Weights of a small GPT-style language model, trained from scratch on English Wikipedia.
Architecture: learned positions, biases, tied embeddings.
MLP neurons of a small language model. Each row is named by its layer, matrix (up: input weights; down: output weights) and neuron, and shows model dimensions 384-447. Each number is 50 + 12 x the weight over its row's rms, rounded and kept within 0 to 99.
After each neuron's rows, "fires in" lists the words (lower case) most often at its 100 highest values on Wikipedia text that the model never trained on.

L5.up545:46 39 57 48 42 63 52 49 45 57 41 53 59 48 45 66 54 52 64 44 65 38 40 68 59 29 61 46 50 34 41 78 38 49 24 33 36 69 58 47 43 14 46 35 59 35 16 50 60 53 59 63 63 40 43 71 38 62 50 36 71 47 53 48
L5.down545:58 40 53 47 35 52 49 54 41 55 33 52 54 38 48 23 60 65 51 49 33 31 60 56 50 51 33 67 44 24 49 61 49 46 54 48 32 58 56 47 53 45 53 69 63 36 52 48 44 34 44 42 42 65 46 52 45 21 68 45 20 75 34 36
fires in: "an", "several", "other", "four", "six"

L5.up729:32 64 40 53 43 78 49 46 37 47 61 62 35 26 65 51 41 49 39 37 41 34 13 57 35 48 51 67 66 68 41 17 70 42 56 46 47 68 55 31 21 52 50 35 59 52 56 50 58 39 32 44 75 48 48 47 57 52 42 37 42 37 52 41
L5.down729:67 47 39 42 64 52 44 55 38 35 29 43 38 44 31 54 41 43 50 59 41 72 58 50 59 34 45 60 55 32 64 66 65 43 30 56 54 47 55 31 45 63 32 52 47 65 50 64 39 65 54 64 64 53 46 34 50 35 48 54 52 61 36 36
fires in: "of", "between", "from", "by", "both"

L5.up619:44 37 38 61 46 50 41 13 51 55 39 44 41 46 63 45 43 70 59 65 41 59 51 56 49 45 46 52 48 51 43 46 63 63 47 45 31 40 46 45 41 72 45 43 35 57 54 46 62 53 71 57 58 24 34 50 30 64 26 29 36 61 34 56
L5.down619:64 34 75 72 43 48 48 41 41 46 52 61 23 72 52 47 45 39 45 56 52 57 68 34 66 52 49 52 58 43 62 56 49 49 48 27 59 34 61 40 57 48 52 30 37 61 41 44 57 77 55 65 44 52 47 43 20 48 58 69 21 70 51 44
fires in: "of"

L5.up454:38 41 59 64 74 42 54 54 31 61 54 36 18 30 58 46 63 62 64 79 35 51 65 40 46 40 59 78 49 58 34 27 51 47 67 62 53 52 36 37 54 58 55 44 29 54 34 51 64 65 67 65 64 87 46 59 65 54 47 41 38 27 40 62
L5.down454:43 27 59 77 49 37 43 65 58 46 60 36 31 51 57 63 63 39 57 67 46 18 54 39 46 30 61 52 57 38 55 58 58 49 48 67 54 53 41 57 46 37 68 77 40 55 26 33 38 37 61 79 47 49 46 71 66 43 45 57 55 42 48 61
fires in: "of", "his", "this", "the", "their", "s"

L7.up260:63 54 70 42 68 45 41 61 55 50 32 49 55 56 56 46 41 64 39 54 52 36 53 31 49 58 50 57 37 41 22 47 39 75 44 70 61 33 55 57 49 39 28 38 65 41 45 44 41 57 31 44 67 65 53 40 38 44 65 65 50 66 44 52
L7.down260:42 52 54 53 49 48 49 60 54 54 39 32 28 56 49 48 50 55 40 46 64 72 52 73 53 34 51 49 47 49 77 59 27 58 31 42 51 31 45 45 83 51 39 54 55 62 74 42 54 69 61 60 45 61 48 62 45 26 49 66 28 55 52 64
fires in: "a", "the", "s", "its"

L5.up642:49 45 60 44 49 52 47 45 33 30 37 53 53 64 57 51 57 34 74 40 38 32 71 28 42 34 33 48 42 69 47 64 42 26 62 62 63 61 50 49 65 50 40 46 54 25 47 37 67 28 49 26 28 50 51 52 29 50 54 27 47 42 35 58
L5.down642:74 56 49 72 44 51 55 36 57 44 25 37 51 91 45 44 42 37 52 51 65 62 55 47 35 63 64 48 38 58 36 42 63 58 55 55 30 47 56 43 74 43 30 56 50 61 47 56 51 57 52 43 64 60 65 37 56 39 51 59 48 52 54 47
fires in: "a", "of", "footballer"

L3.up410:45 57 60 45 65 67 64 43 19 37 48 38 81 43 54 61 52 46 58 63 30 54 55 37 51 55 53 64 49 41 55 24 39 32 64 48 29 59 52 42 58 62 41 37 47 62 61 70 34 58 67 27 58 54 67 68 43 46 52 40 36 55 63 49
L3.down410:64 65 56 34 61 60 60 43 37 37 41 54 48 32 45 54 51 58 64 55 28 54 57 56 46 53 52 76 53 38 43 31 46 33 50 39 52 68 43 25 73 60 63 39 58 45 42 56 45 53 67 22 71 69 34 76 46 44 44 54 62 50 70 55
fires in: "by", "san"

L7.up30:50 54 41 36 56 56 30 58 57 40 31 65 64 32 57 70 36 58 73 59 54 49 67 33 65 39 83 52 60 33 46 71 22 69 43 67 55 56 50 34 64 38 36 56 44 40 30 47 57 31 39 32 47 58 43 54 60 46 35 46 36 42 65 69
L7.down30:65 56 50 52 55 61 32 39 58 65 75 42 45 55 46 48 50 70 52 58 46 65 78 51 49 29 36 53 55 41 49 41 53 40 41 64 53 34 55 72 54 56 31 55 57 38 48 46 54 49 59 45 27 61 51 62 53 56 52 63 45 53 50 29
fires in: "an"